From a checkpoint of a small transformer trained on Wikipedia.
Size: width 192, 3.05M parameters.
Architecture: RMSNorm before each block, rotary positions, no biases in attention or MLP, tied embeddings, normalized queries and keys.
Training: a variant of Muon for these matrices, 113M tokens, 6867 steps.
MLP neurons of a small language model. Each row is named by its layer, matrix (gate and up: input weights) and neuron, and shows model dimensions 48-111. Each number is 128 + 24 x the weight over its row's rms, rounded and kept within 0 to 255. A neuron's up and down rows have the sign that makes its largest values positive.
After each neuron's rows, "fires in" lists the words (lower case) most often at its 100 highest values on Wikipedia text that the model never trained on; "fires after" lists the tokens most often just before its 100 highest values on Wikipedia text that the model never trained on.

L4.gate106 [164  88  89 115 142 126 131 160 124 176 120 157 107 123 162  87 111 126  94  86 125 126 108 103 137 124  86 115 129 124 130 165 142 180 106 106 137 143 132 122 167 152 126 117 118 118 146 128 169  96 119 121 155 167 133 135 138  92 136 140 138 136 114  92]
L4.up106 [184 189 104 115 124  90 100 121 117 172 149 122  95 143 118 116 117 135 123  79 144  99 152 160 110  90 136 172 105 138 157  71 150 138 152 124 109 152 125 135 109 148 100 103 131 132 125 116 174 135 141 114 104 150 112 103 125 119 116 140  66 133 126 153]
fires in: "american", "america", "all", "alliance", "if"
fires after: "mer", "l", " "

L12.gate33 [159 133 161 143 136 137 118 153 169 141 127 144 123 142  89 159 132 135 160 115 159 106 109 150 182 166 148  90 134 152 133  95  98 140 101 141 126 154 150 149 152 134  89 148 116 156 143 146 118 157 134 122 118 122 145 101 122  86 130 166 136 117 117 142]
L12.up33 [116 133 111 113 130  90 122 141  97 114 165 151  84 137 143 138 157 131 125 127 159 165 153 186  84  97 137 107 150 134 127  94 140 125 107 123  70  96 142 164 129 133 143 108 161  94 173 122 130 117 129 160 145 126 117 150 144 135 162 134 136 107 126 121]
fires in: "a", "and", "of"
fires after: " as", "s", "ing"

L2.gate133 [118 166 151 144 149 108 150 152 133 115 114 184  97 131 162 170 116 139 122 150 108 133  98 122 138 147 146  97 116 123 113  98 130 151 127 125 162 129 130 140 108 137 139 103 122 170 105 145 114 148 126 172 126 128 107 136  78  74  85 126 168  93 145 117]
L2.up133 [130 153 125 124 125 126  90 158 110 122  88 138 144 162 132 107 140 166 104 126 152  87 136 122  93 131 159 179 135 150 132 106 126 117 106 162 101 140 142  86 162 138 124 125 148 116 147 130 140 116 170 150  75 139 139 126  74 108  86 163 152 134 133  97]
fires in: "early", "eastern", "earth", "every", "base", "even"
fires after: " e", " E", "v", " B", "E", "e"

L4.gate145 [105 146 164 114 129 123 109 133 102 150  66 107 126 122 152 124 117 172  83 146 117 116 160 145 126 118 144 174  74 119 130 135 143 118 126 160  80 107 147  79 109 155 135  82 166 109 130 147 122 113 117 176  93 150 108 101 123 140 136 162 136 106  96  96]
L4.up145 [111  87 134 120 109 124 128 111 129 137 106 121  99 136 165 167 142 129 113 111 147 162 101 143 134 132 114 158 125 183 145 118 149 132 136 104 144 110 132 113  95 132 130  61  99 125 133 141 127  85 151 168 141  89 142 115 119 198 142 140  96  70 140 145]
fires in: "united", "party", "hong", "russian", "william", "williams"
fires after: "it", "us", "in", "art", "ill", " H"

L7.gate86 [116  89 110 177 119 148  92 132 116 114 113 117 141  66 154 159 126  85 113 105  76 154  97 130 179  89 137 128 109 115 161 141 109 123 113 101 121 173 123 154 147  93 106 133 129 162 125 165 155 141 116 137 164 147 182  90 100  83 141 125 160  97 134 125]
L7.up86 [160 124 125 145 127 127  96  75 131 139 110 122 166 104 159 153 130  99 129 128 141 105 107 123 123  93 169 120  99 165 104 129 136 159 130 161 140  95 126 156  71 111  94 153 123  90  93  97 140  98  96 100 131 137 128 188 130 123 130 118 112 120 119 108]
fires in: "you", "can", "him", "not", "to", "youth"
fires after: " c", " Y", " h", " n", "y", "ou"

L4.gate87 [116 133 136 142 149 133  81 137 140 160 136  91 152 149 147 151 120 119 122 155  81 172 185 108 125  77 161 154  97 122 114 142  77 149 131 120 143 100 153 142 133 114 137 145 101 171 150  68 158 108 122 135 133 120 131 112 141  92 118  81 115 119 119 101]
L4.up87 [144 117 130 116 126 100 121 118 108 139  75 113 141 183 137 151 170 123 133  95 126 155 131 132 110  81 111 143 149 161 147 176 115 142 109 131 136 145 149 107 114 130 143 119 146 148 103 118 140 130  75 139  80 120 114 150 163 161 157 139 142  69 145 140]
fires in: "football", "album", "footballer", "girls", "band"
fires after: "b", "ir", " b", " st", " St"

L3.gate6 [107 149 113 121 117 149 143 140 111  90 155 127 109 130  78 134 162 125  61 132 111  86 191 148 130 104 132 148  89 166 156  94 102 173 122 102 114 138 109 106 115 136 163 100 185 146  90 128 139 113 125 164 100 114 138 130 113 122 145 152 139 134 130 176]
L3.up6 [110 149 127 109 115 111 105 100 101 143 153 131 126 134 159 124 118 138 119 149 145 106 131 201 173 104 122 118 123 116 132  80 121  73 133 147 155 101 171 139 145 137 120 167 167 131 154 136 122 152 142 151 148  95 167 137 150 106 124 140 167 136 134  95]
fires in: "american", "america", "australian"
fires after: " A", "A", "er"

L4.gate21 [116 159 123 104 139  40 141 112 126 138 130 160 118 151 111 165 150 133 157 124 157 139 105 168 113  45 126 150 127 156 137 161 111 123 119 125 142 130 116 189 152 106 142  76 156 111 122 135 152 144 107 126 187 147 112 149 164  96 132 128 129 146 106 128]
L4.up21 [148 106 126 134 138 120 108 112 153 138  97 115 130 147 155 104 131 103 129 155 109 142 164 151 160 160 131 150 104 130  98 170 135 178 116 149 182 108 118 121 105 115 131 105 104 112 168 114 123 100 195 151 119 129 136 149 158 108 117 115 104 116 111 127]
fires in: "after", "when", "where", "beginning"
fires after: "f", " w", "g", " W"

L8.gate27 [160  87  97  89 171 123 102 130 137 135 132 114 152 103 168 127 158 150  98 135  84 124 121 110 132 105 112 110 123 147  66 125 116 123  89 118 128 111 157 101 107 147 154 164 156 110 122 123 159 123 163  98 144 145 137 135 116 116 139 144 144 145 137 152]
L8.up27 [ 86 150 104 128 122 125 101 104 116 140 111 107 132 162 130 155 115 158 107 163 128 124 109 128 113 112 114 128 122 129 160  88 129  98 112 104 150 122 144 133 110 122 135 125 151 108 108 191 128 137 118 103 132 121 142 168 131 155 143 175 102 110 162 148]
fires in: "three", "two", "few", "four", "following", "five"
fires after: "re", " f", "w", "ow", "i", " The"

L7.gate129 [102  97 132 146 122 103 100  90 118 130 157 188 147 101 107  81 144 111 141 121 144 150  98  90 156 121 137 150 119 123 101 143 125 130 153 144  71 155 136 133 131 148 116 101 114  95 113 151 106 134 155 147 144 160 125  82 126  89 167 135 127 150  89  82]
L7.up129 [123  99 113 154  95 131 101 133 139 114 106 171 150 144 138 123 141 150 152 122 112 160  59 107 163 139 113 109 146 118 142 126 146 146 169 119 146 118 170 125 135 142 140 131 136  82 112 121  96  96 150 124 145  96 141 129 138 159 153 100 110 164 143 101]
fires in: "became", "university", "members", "orchestra", "becoming", "become"
fires after: " be", "em", " Un", "c", "il"

L4.gate118 [147 171 128 125 153 139 143 112 169 146  93 172 124 121 131 126  82 130 115 144 133 152 130 144 144 118 132 142 121 107  82 138 119  97 143 169 125 122 142 112 136 103 111 104  85 125 111 176 149 165 149 122 166 124 117 121 120 158 142 143 139  95 157  79]
L4.up118 [160 159  96 165 153 113 149 128 145 157 128  89 133  87  99 104 146  90 127 130 139 119 134 140 137 119  30 145 131 162 111 116 158 125 132 149 101 114 111 137 163 116  86 126 111 139 132  83 118 120 146 109 113 163 143 130 178 101 132 129 145 156 113 117]
fires in: "made", "member", "major"
fires after: " m", "a", "em", " M", "on", "e"

L11.gate105 [147 100 135 206 126  96 124 164 143 136 124 162 147 155 103 174 136 124 117 142 166 165 123  79 139 109 132 152  73 124 137 117 131 160 158 143 127 150 145 138 108 141  98 151 118 115 136 150 117 150  77 112 164 159 130  94 116  96 165 133 124 130 111 152]
L11.up105 [106 149  94 163 117 136 116 139 138 102 118 101 141 159 170 115 101 142 141 127 121 185  82 123 112 123 104 118 131  84 147 105 101 145 118 159 120 182 151 117 157  72 129  79 138 162 104 188 118 170 142 133 119 136  64 106  78  99 145 125 100 161 126 143]
fires in: "he", "who", "was", "is", "war"
fires after: ".", ")", ",", "H", " wh"

L2.gate122 [127 135  73 110 154 128 121 149 121 115 130  99 109  88 139 133 141  84 141 121 131 111  89 200 170 155 130  64 132 138 103 122 143 120 138 158 108 161 128 144 161 135 132  91 113 136 137 129 132 147 124 182 191 120 144 110 139 117 149 165 129 112 151 117]
L2.up122 [ 93  86 139 148 111 142 149 133 125 162 131 117 106  91 156 157 121  94 122 117 105 106 102 120 145 152 129 117 146 157  87 148  84  85 101 143  92 140 105  97 155 165 117 120 130 124 128 109 157 143 100 183 158 109 179 111 137 103  74 110 146 139 119 150]
fires in: "its", "conference", "her", "different", "numerous"
fires after: " it", "f", " f", " F", " H"

L7.gate165 [158 182 116 131  79 130 128 150 128 116 101 111 129 110 130 159 126 100 105 131 143  86 157 130 108 142 139 132 118  77 125 115 100 135 122 112 157 137 106 140 126 138 126 119 112 185 102 113 131 174 153 132 161 100 154 185 111 164  75 129 106 187 132 117]
L7.up165 [108 102 131 145 125 135 109 109 156 111 120 104 118 117 115 150  94 184 116 116 132 141 137 164 137 137 135 107 150  93 122 115 115 136 122 177 173 130 125 162 123  72 157 160 112 139 156 112 140  99 136 125 138  73 177 151 117 139 113 136 139  88 119 131]
fires in: "many", "these", "former", "american", "any", "major"
fires after: "an", " for", " A", " the", "j", " The"

L6.gate82 [131 168 111 127  91 123 120 144 171 167 139 128 139  90 158 122  82 140 115 146 108  97 124 110 119 131 120 143  92 141 120  96 122 135 152 131 145 118 105 166 141 156 152 130 109 114 126 114 142 114 153 132  87 139 149 138  98 163  96 133 172  95 112  97]
L6.up82 [115 137  81 140 137 141  83 109 106 102 110 140 161 148 111 142 130 103 120 123 102 133 134  94 129 108 161 159 108 168 142 158 150 112 149 130 180 115 164 177 160 153 112 128  59 145 125 102 144  74 133 134 170 130 157 115 165 148 120 103 124 138 104 161]
fires in: "most", "more", "between", "african", "africa", "china"
fires after: " m", "et", "f", " M", " K", "a"

L3.gate145 [130 143 120 138 146 131 104 142 148 141 153 140  88 127 116 150  99 104  96 128 139 156 144 118 116 115 148 136 142 158 112 136  85 133 121 123 119 155 153 133  83 125 115 147 100 157 112 161  93 146 120 103 117 185 136 158  99  99 154  85 151 154 159  90]
L3.up145 [126 129 149 164 107  98 142 112 154 140 133 148 109 160 106 123 123 158 122 123 163 172 165 136 131 180 119 105 131 117 123 163  64 111 116 178  88 132 111  93 108 154 110 141 137 133 136 110 107 106 145 165 102 127 133  86 146 167 111 115 132 140 125 150]
fires in: "war", "early", "eastern", "regular", "hearing", "earth"
fires after: " W", " E", " e", " he", " w", "ol"

L11.gate111 [ 97 110 126 175 142 149 134 117 157 123 133 104 132 118 181  90 125 113 120 111 118 109 155  86 131  85 137  78 126 121 176 120 110 139 113 133 154 117 140 138 134 125 120 135 164 147 163 148 133 152 117  81 163  86 118 124 139  98 111 164  93 161 109 149]
L11.up111 [126 152 135 134 110 113 111 108 152 102 154 134 138 100 153 127 110 132  62 108  95 164 170 146 105 163 128 104  94 140 157 101 113 106 131 146 111 121 170 160 129 117 145  85 109 143 105 113 114 136 138 111 182 105 118 136 114 125 153  86 114 104 160 132]
fires in: "several", "other", "three", "various", "four", "many"
fires after: "t", "ver", "re", "ou", " f", "an"

L4.gate76 [154 128 142 130 143 123 149 104 116 139 116  82 140 128 113  96 119 130 149 118 117 156 124 121  87 138 129 103  80 140 153 157  88 109 138 114 187 107 145 167 133 145 168 132 106 111 100 139 199 118 138 104 160 122 121 153 108 119 128 124 143 127 144 125]
L4.up76 [141 130 140 147 136 105  93 143 133  82 135 119 102  98 139 122 131 124 121 136 112 134 152 155 118 166 151 140  95 111 124  97 155 110 114 162 126 150 163 142 142  96 149 145 155 104 128 102 106 142 159 147 130  94 169  91 111 107 156 155 106 101 169 135]
fires in: "many", "most", "any", "several", "festival", "old"
fires after: "an", " an", " M", "ver", " m"

L3.gate148 [ 86 111 131 111 111 128  93 114  83 133 151 159 121 121 114 143 152  65 132 101 134 127 140 102 147  88 142 142 128 100 133 163 127 101 159  75 150 137 151 167 109 125 143 161 122 105 109  98 128 136 137 108 113 115 110 132 116  88 133 131  93 171  96 157]
L3.up148 [154 136 180 114 163  93 129 139 119 127 145 100 113 163 146  94 149 107 152  87 149 150 136 141 121 126 130 112 105 139  96 140 145 123 110 133 123 156 116 167 117 119 116 107 156 105 116 135 132  79 173  98 112 118 116 167 159 117 121 133 143 154 121 165]
fires in: "september", "film", "legislature", "health", "fourth"
fires after: "is", "ep", " f", "b", "al", "p"

L3.gate27 [121 174 148 112 124 142 188 101 141 119 136 153 143 160 124 137 153 140 125 130 126 128 130 104 137 140 109 157 116 132 139 155 153 152 147 114 102 114 126 135 144  59 146  67 114 125 106 126 108 138 162 122 154 131 125  97 100 143 108  86 153 107 124 140]
L3.up27 [147 173 147 145 131 124 103 136 113 142 132 178 143 137 141 123 100  83 116 189 147 134 125  99 124 132 162  87 149 108 121 138 135 128 119 156 148  93 123 168 115 139 133 115 105 120 139 135  88 136 128 129 134 142 165  78 109 161 157  93 129 122 174 128]
fires in: "her", "gulfstream", "human", "market", "multiple", "interest"
fires after: " ", "re", "k", "ul", "um", " t"

L8.gate106 [113 136 105 110 141 160 144 115  98 119 145 138 142 120 122 104 117 144 138  95  92 100 105 138 111 131 177 161 134 127 161  93 144 145 131 138 112 107 100  80 111 154 129 122 127 154 107 151 101 160  95 131 122 136  99 129 152 108 119 172 109  91 126 133]
L8.up106 [118 110 124 108 106 157 150  96 173  72 156 116 173  89 173 164 135 108 131 110 123 106 154 181 153  84 132 148  97 159 139 141 124 125  96 112 128 129 105 136 115 100 116 113 120 114 154 199 106 165 130 114 103 107 115  91 142 114 153 160 121 143 148 108]
fires in: "to", "against", "with", "watch", "rush"
fires after: "e", "ain", "at", "as", "s"

L4.gate68 [180 106 105 109 138 122 145 154  90 134 132 171 138 149  96 102 111  95 148 116 109  94 132 170  79 147 172 140 142 158 150 140 122 114 112 142 134 135 121  91 162 146 124 126 128 124 130 111 154 112 100 136 140 145 160 131 149 169 110 202  89 172 101 125]
L4.up68 [132 108 118 139 185 130 142 119 114 125 156 175 131 136 126 123  79 117 133 141 151 106 126 123 112 121 102 143 127 174 126 103 110 119  89 127  92 122 140 130 148 112 165 131 129 164 164 103 119 159 113 122 123 115 136 133 135 139 136 169 150 137 187  87]
fires in: "series", "service", "served", "dutch", "services", "reserves"
fires after: " s", " S", "es", " D", " d", "r"

L6.gate178 [146  93 102 117 129 143 129 125 156 129 122 103 102 165 106 116 158 140 140 138 168 141 135  95 106 133 136  57 149 109 127 122 150 122 160 125 133 126 154 106 133  98 100 120 119 132 172 175 151  83 144 162  95 110 162 139 134 121 143 140  70 129 127 157]
L6.up178 [126 116 126 152 118 102 141 100 150 145  84 117 103 135 136 130 129 165 151 109 124 156 108 132 136 144  95 134 122 155 134  92 139 107 128 122 134 108 140 158 142 136  98  85 117 108 171 110 106  86 110 117 142 107 126 136 153 147 109 117 105 117  71 125]
fires in: "film", "david", "films", "files", "davis", "respectively"
fires after: " f", " F", " D", "ct", "ac", " C"

L8.gate99 [150 134 170 142 131 126 116 129 135  88 160 153 121 129 144 170 191 158  88 148 122 142 126 117  97 127 153 119 124 163 116 126 165 123 139 130 125 122 175 140 108 161 141 116 124 128 134 110 140 165 125 142 118 148 167 104 106 109 119 166 128 120 119 175]
L8.up99 [137 122 187 151 132 140 134 173  91 120 148 158  91 145 135 122  91 128 108 128 150 150 138 129 104 130 109 173 125 138 125 145 131 152 120 146 106 133 114 123  98 140 165 109 129 137 118  95 133 156 132  93 168 161 153 140 126 157 136 126 149 150 115 109]
fires in: "japanese", "american", "german", "russian", "swiss"
fires after: "es", "ic", "m", "is", "en", "s"

L2.gate159 [127  99 106 129 140 136  82 127 128 126 143 146 147 172  86 120 130 132  78 166 118 122 107 148 146 147 119 125 161 128 124 140 113 130 141 135 134 101 160 159 153 125 127 175 121 141 139 130 120  81 179 178 111 117 111  89 111 102 118 124  53 149 123 142]
L2.up159 [146  92 100 112 136  91 110  82 178  76  83  94 108 128 133  63 128 125 149 134 165 129 119  94  65 108 110 107 144 110 127 161 120 111 123 155 129 102 139 114 141 138 105 130 133 101 125 121 160 156 139 140 145 111 172 130 157 145 124  78 147 157 134 118]
fires in: "film", "championships", "championship", "films", "files"
fires after: " f", "s", " F", "v", "ers", "i"

L2.gate65 [106 136 131 121 125 128 123 130 157 125 112 155 119 139 179 136 110 136 121 164 139 148 109 142 118 146 141 161 118 125 129  98 105 152 133 159 158 146 119 152 117  94 179 143 161 158 117 137 157  62 134 140 129 161 127 149  87 151 186 126  77 165 163 133]
L2.up65 [168 143 128 143 138 123  69 143 151 125 106  91 161 119 167  94 126 133  86 121 115  97 106 133 147 111 120  92 114 145  96 101 147 133 123 158 157  93 164 122 185 148 138 115 133 143 158  88 152 133 175  78 109 137 136 151  92 132 111 150 116 126 149 126]
fires in: "language", "non", "none"
fires after: "p", " n", " l", " L", " N"

L4.gate143 [138 129  87  85 101 127 146 115  96 130 128 110 186 167  98 124 109 159  82 111 117 101 150 134 126 137 155 127 150 121 131 151 112 153 133 140 126 110 112 142 129 173 138  83 151  83 108 125 163 115  65  97 160 147 161  84 103 133 160 115 151 148 126 117]
L4.up143 [100 168 131 119 129 155 124 141 109 108 204 121  99 129  92 144 125 146 134 122  80  88  91 168 154 100  91 139 125 129 163 120 106 101 127  65 156 148 108 135 119 118 131 122 117 112 140 110 154 134  81 155 116 162 106 140 124 130 145 138 140  89 101 120]
fires in: "served", "signed", "service", "services", "show"
fires after: "er", "ig", "v", "h", "i", "ing"

L7.gate88 [117 132 145 121 137 107 112 137 162  93 139 160 165  96 115 104 113 144 157 138 152 120 127 130 119 137 114 164 145  93 140 135 119 128 160 116 133  66 117 186 125 123 177  84 148  82 146 162 149 132 103 152 141  99 139 111  96 145 107 136  83 115 140 151]
L7.up88 [112 133 130 145 158 136 155 194 124 101 111  67 195 125 169 152 117 154 144 171 129 113  95  83 117 146 139  87 155 140 156 114 141 198 133 119 147 101 118 119 125 158 168 110 142 122 146 133 143 110 140 122 163 121 176  96 106 118 107 138 116 108 131 158]
fires in: "women", "during", "united", "children", "men"
fires after: "om", "r", "ur", "l", "it", "e"

L4.gate105 [ 89 143  80 119 125 102 106 123 138 152 121 147  93  95 124 139 141 138 123 171 177 124 167 129 106 128 157 105 161 138 106 116 162  81 176 169 127 146  92 160 150 122 151 161 123 133 132 178 107 106 143 146 116 148 151  80 113 175 127 110 123 112 132 170]
L4.up105 [109 185 139 139 117 142 118 126 133 112 135 138 158  95 124  91 127 111 133 165 152  74 119 124 147 137  84 121 113 169 164 168 141 112 136 113 116 157 153 127 133 106 140 163 111 128 134 134 151 126 150 115 149 134 151  74 110 119 137 133 115 160 155 161]
fires in: "released", "release", "democratic", "selected", "following", "seal"
fires after: " re", " se", "em", "e", "ol", "c"

L6.gate30 [ 97 133 133 163 108 121 171 136 133 175 112 168 149 145  90 143 141 125 100 109 108 140  86 145 131 118 170 154 121 127 143 133  91 133 145 115 119 125 146 123 122 175 182 133 139 113 108 139 137 115 113 119 116 124  97 122 120 127 128 108  84 115 109 128]
L6.up30 [148 149 124 117 137 115 134 144 126 123 118 142 131 121 166 169 135  75  68 129 156 153 141  84 157 126 134 132 116 100 139 118 119 140 143  98 133 144 144 114 130 108 125  77 130 156 139 116 145 146 152 139 150 145 158  90 149 113 171 138 122 111 166 121]
fires in: "he", "and"
fires after: ".", ",", "H", "s."

L7.gate54 [129  89 106  80 134 141 137 129  91 113 156 132 113 140 154 122 142 119 128 138 107 111  97 109 114 113 121  88  92 159 147 133 122 170 133 132 145  93 141 144 143 153 139 137 129 105  97 156 149 127  97  98 155 108 152 124 116  61 131 155 151  82 148 172]
L7.up54 [107 121 169 131 123  89 124 117 141 124 158 141 123 159 168 121 115 175 133 132 107  98  99 106 121  73 162 118  94 116 168 143 120 113 142 118 126 157 173 135  94  86 160 129 122 155 122  91 133 129 104 131 175 100 113 118 143 156 149 107 105 160 110 194]
fires in: "two", "three", "few", "six", "small"
fires after: "w", "re", " f", "c", "i", "m"

L8.gate8 [ 85 105 114 137 101 120 137 124 110 160 128 177 115 163 117 121 128  75 158 105 127 107  99  94 124 109 143 137 139 113 100 137 161 166 152 123 184 125 108 120 120 173 107 144 150 135 102 120 130 144 132 120 110 194 170  91 127 124 133  87 125 133 135 116]
L8.up8 [127 136  77 161  83 145  95 116 142 150  94 158 141 120  94 156 161 129 123 147 128 128 132 136 126 142 133 150 115 144 141  90 124 111 171 122 158 112 116 155 122 135 133 187 145 138 140 130 126 117 144  97 136 133 136 110  71 135 139 100 131  78 133  96]
fires in: "university", "members", "language", "numbers", "legislature", "substitute"
fires after: " Un", "em", "g", "um", "un", "ub"

L6.gate41 [127 129 155 132 176 129 157 107 109 133 111 159 118  76 106 157 148 166 120 127 138 116 122 135 111 140 172 119  92 138 147 123 149  89 162 163 115 172  92 149 118 151 126 213 116 129 130 136 153 125 135  79  93 121  94 122 106 115 165 142 139 108 152 115]
L6.up41 [106 112 109 161  95 172 143 101 134  97 105 175 159 114  78 187 143 121 146 110 126  86 127 102 139 106 122 114 123  87 112 128 193 135  95 131 102 151 112 145 123 138 164  92 103 121 132 163 132 146 124 136 122 113 132 116 130 112 114  90 155  98 118 121]
fires in: "states", "european", "europe", "net", "metropolitan"
fires after: "at", "u", "n", "b", "et"

L3.gate187 [126 121 122 101 140 100 145 132 128  98 125 102 111 152 146 196 136 163 115 102 167 140 117 183 139 129  75 116 114 137 165 120 116  94 132 102 101  97 103 148 110 106 121 132 103 129 138 148 146 125  80 129 192 137 121 113  90 101 134 141 106 155 114 174]
L3.up187 [141 141 105 152  90  99 172 146 168 141 121 111 139 127 125 115 107 117 147 139 113 120 145  66 169 155 135 152 111 167 163 119 130 105 136 123 115 143 120 159 164 124 155 149 129 138 132 145  85 126 126 107 149 117 129 171  93 129 135 191  61 139 102 154]
fires in: "when", "life", "home", "lift"
fires after: "he", " l", " h", " H", " e", " L"

L12.gate77 [117 102  94 149 105 102 162 104 105 126  95 132 114 149 146 142 131 150 110 112 103 136  99  81 126 103 115 160 106 133 119 123 156 166 136 128 157 151 102 117 109 144 110 116 167 117 127 139 106 128 151  94 168 196 132 108 132 139 108  88  91 145 138 127]
L12.up77 [119 107 155 106 129  89  94 119 138 120  85 101 118 145 122 166 162 127 119 108 153 143 104 120  97 145 116 159 150 138 122 111 123 123 117 121 125 129 142 136 121 141 129 148  86  93  89 142 116 100 113 124 126 152 129 151 128 134  87 124 112 163 115 126]
fires in: "had", "would", "has", "can", "were", "could"
fires after: " h", "ou", " c", "s"

L11.gate30 [159 131 128 122  96 131 112 159  88 103 125 163 103 168 150 124 154 104 141 156 115 135 173 132 125 134 111 173 139  80 116 106  70 118 151 112  87 127 162 126 135 122 132 159 150 149  91 127 120 149 134 115  93 144 130 104 123 115 107 170 116  90 124 151]
L11.up30 [163 110 133 126 144  94 120 130 148 170 146 175  92 156 143 177  92 118 136  88 137 154 143 164 106 135  82 168 173 180 111 130 133 192 130 113 154  86 113 106 121 115 127 110 131 145 121 119 156 117 184 178  98 138 175 137 151 107 140 143 142 121 145 130]
fires in: "he", "hearing"
fires after: ",", "re", "al", " and"

L4.gate170 [111 114 145 104 118 133 118 118 154 181  98 157 102 139 102 126 123 164 134 114 141 138 129 121 133 101 117 142 117 100 190 149 184 111 153 118 111 128 150  94 161 111 167  65 135 124 193 168 155  98 148 142 128 135 121 163 127  76 129 123 175 124 132 184]
L4.up170 [124 149 128 111 145  77  87 110 137 158 169 107 162 123 113 119 117 138 134 129 146 158 129 117 128 138 160 168 133 104 108 145 153 120 135  86 128 181 162 168 194 111 188 122 125  88 143 143 157 129  89 120 124 120 120 101 117 130 139 144 109 160 130 136]
fires in: "after", "all", "upon", "alliance", "composed", "composition"
fires after: "f", "l", "p"

L2.gate103 [130 115 100 116 119 101 135 149 127  69 154 123 113 179 143 110 109  98 159  86 124 155 117 136 135 126 186 131 133 124 111  71 132 124 115 109 161  94 161 128 139  85 120 132  89 111 150 131 120 109 161 113 147 127 137 166 153 104 158 105 128 143 141 143]
L2.up103 [101  99 141 107 155  93 115  94 114 107 117 132 124 145 120 124 143 129 150 102 130 124 114 109 112 120 156 146 126 105 153 116  95 159 110 116 146 129 116 175  75 135 126 156 163 117 139 120 166 137 128 138  86 125 101 145 123 177 138 109 128 104 112 132]
fires in: "their", "institute", "substitute", "institutions", "she"
fires after: " the", " in", " In", "ub", " The", " s"

L3.gate110 [147 119 138 128 130 131 135 130 181 115  98 141 132 135 113 124 124  78 147 167 109 157 138 167 184 133 166 137 104 140 124 139 148 127 129 101 118 209 116 159  98 126 109 163 140 156 148 105 156 109 112 128 169 111 102 143 125 133 157 146 113 119 132 155]
L3.up110 [148 163 114 133 116 131  91  87 143 130 160 170 132 110 119 155 117  99 167 126  73 131  69 116 184 139 164 151 153 103  93 131 111  90 143 144 154 125  90 141 127 153 109 107 130 146 120 132 139 165 173 104 157 127 129 151 120 111 127  98 146 117 120 140]
fires in: "language", "january", "change", "changed"
fires after: " J", " ch", " l", " L", "ion"

L2.gate83 [119 106 145 127 154 124 140  91 103 103 141 107 109 178  94 140  87 113 119 130 120 127 110 134 121 171 160 109 145 120 100  84 130  95 137 153 105 112 109 144 115 123 130 170 169 137 152 117 150  94 108 172  88 128 149  72 100 128 130  63 116 130 120 108]
L2.up83 [118 118 129 147 103 135  98 150  95 151 129 119 109 121 124 115 161 124 111 124 149 115 148 102 106 150 139 141 167 142 155 150 148 114 143 156 120 188 187 113 104 113 156 154 113 144 109  75 140 112 140  97 147 133  83  64 104 153 127 109 138 106 139 138]
fires in: "released", "election", "release", "electoral", "elected"
fires after: " e", " re", " E", "e", " C", "p"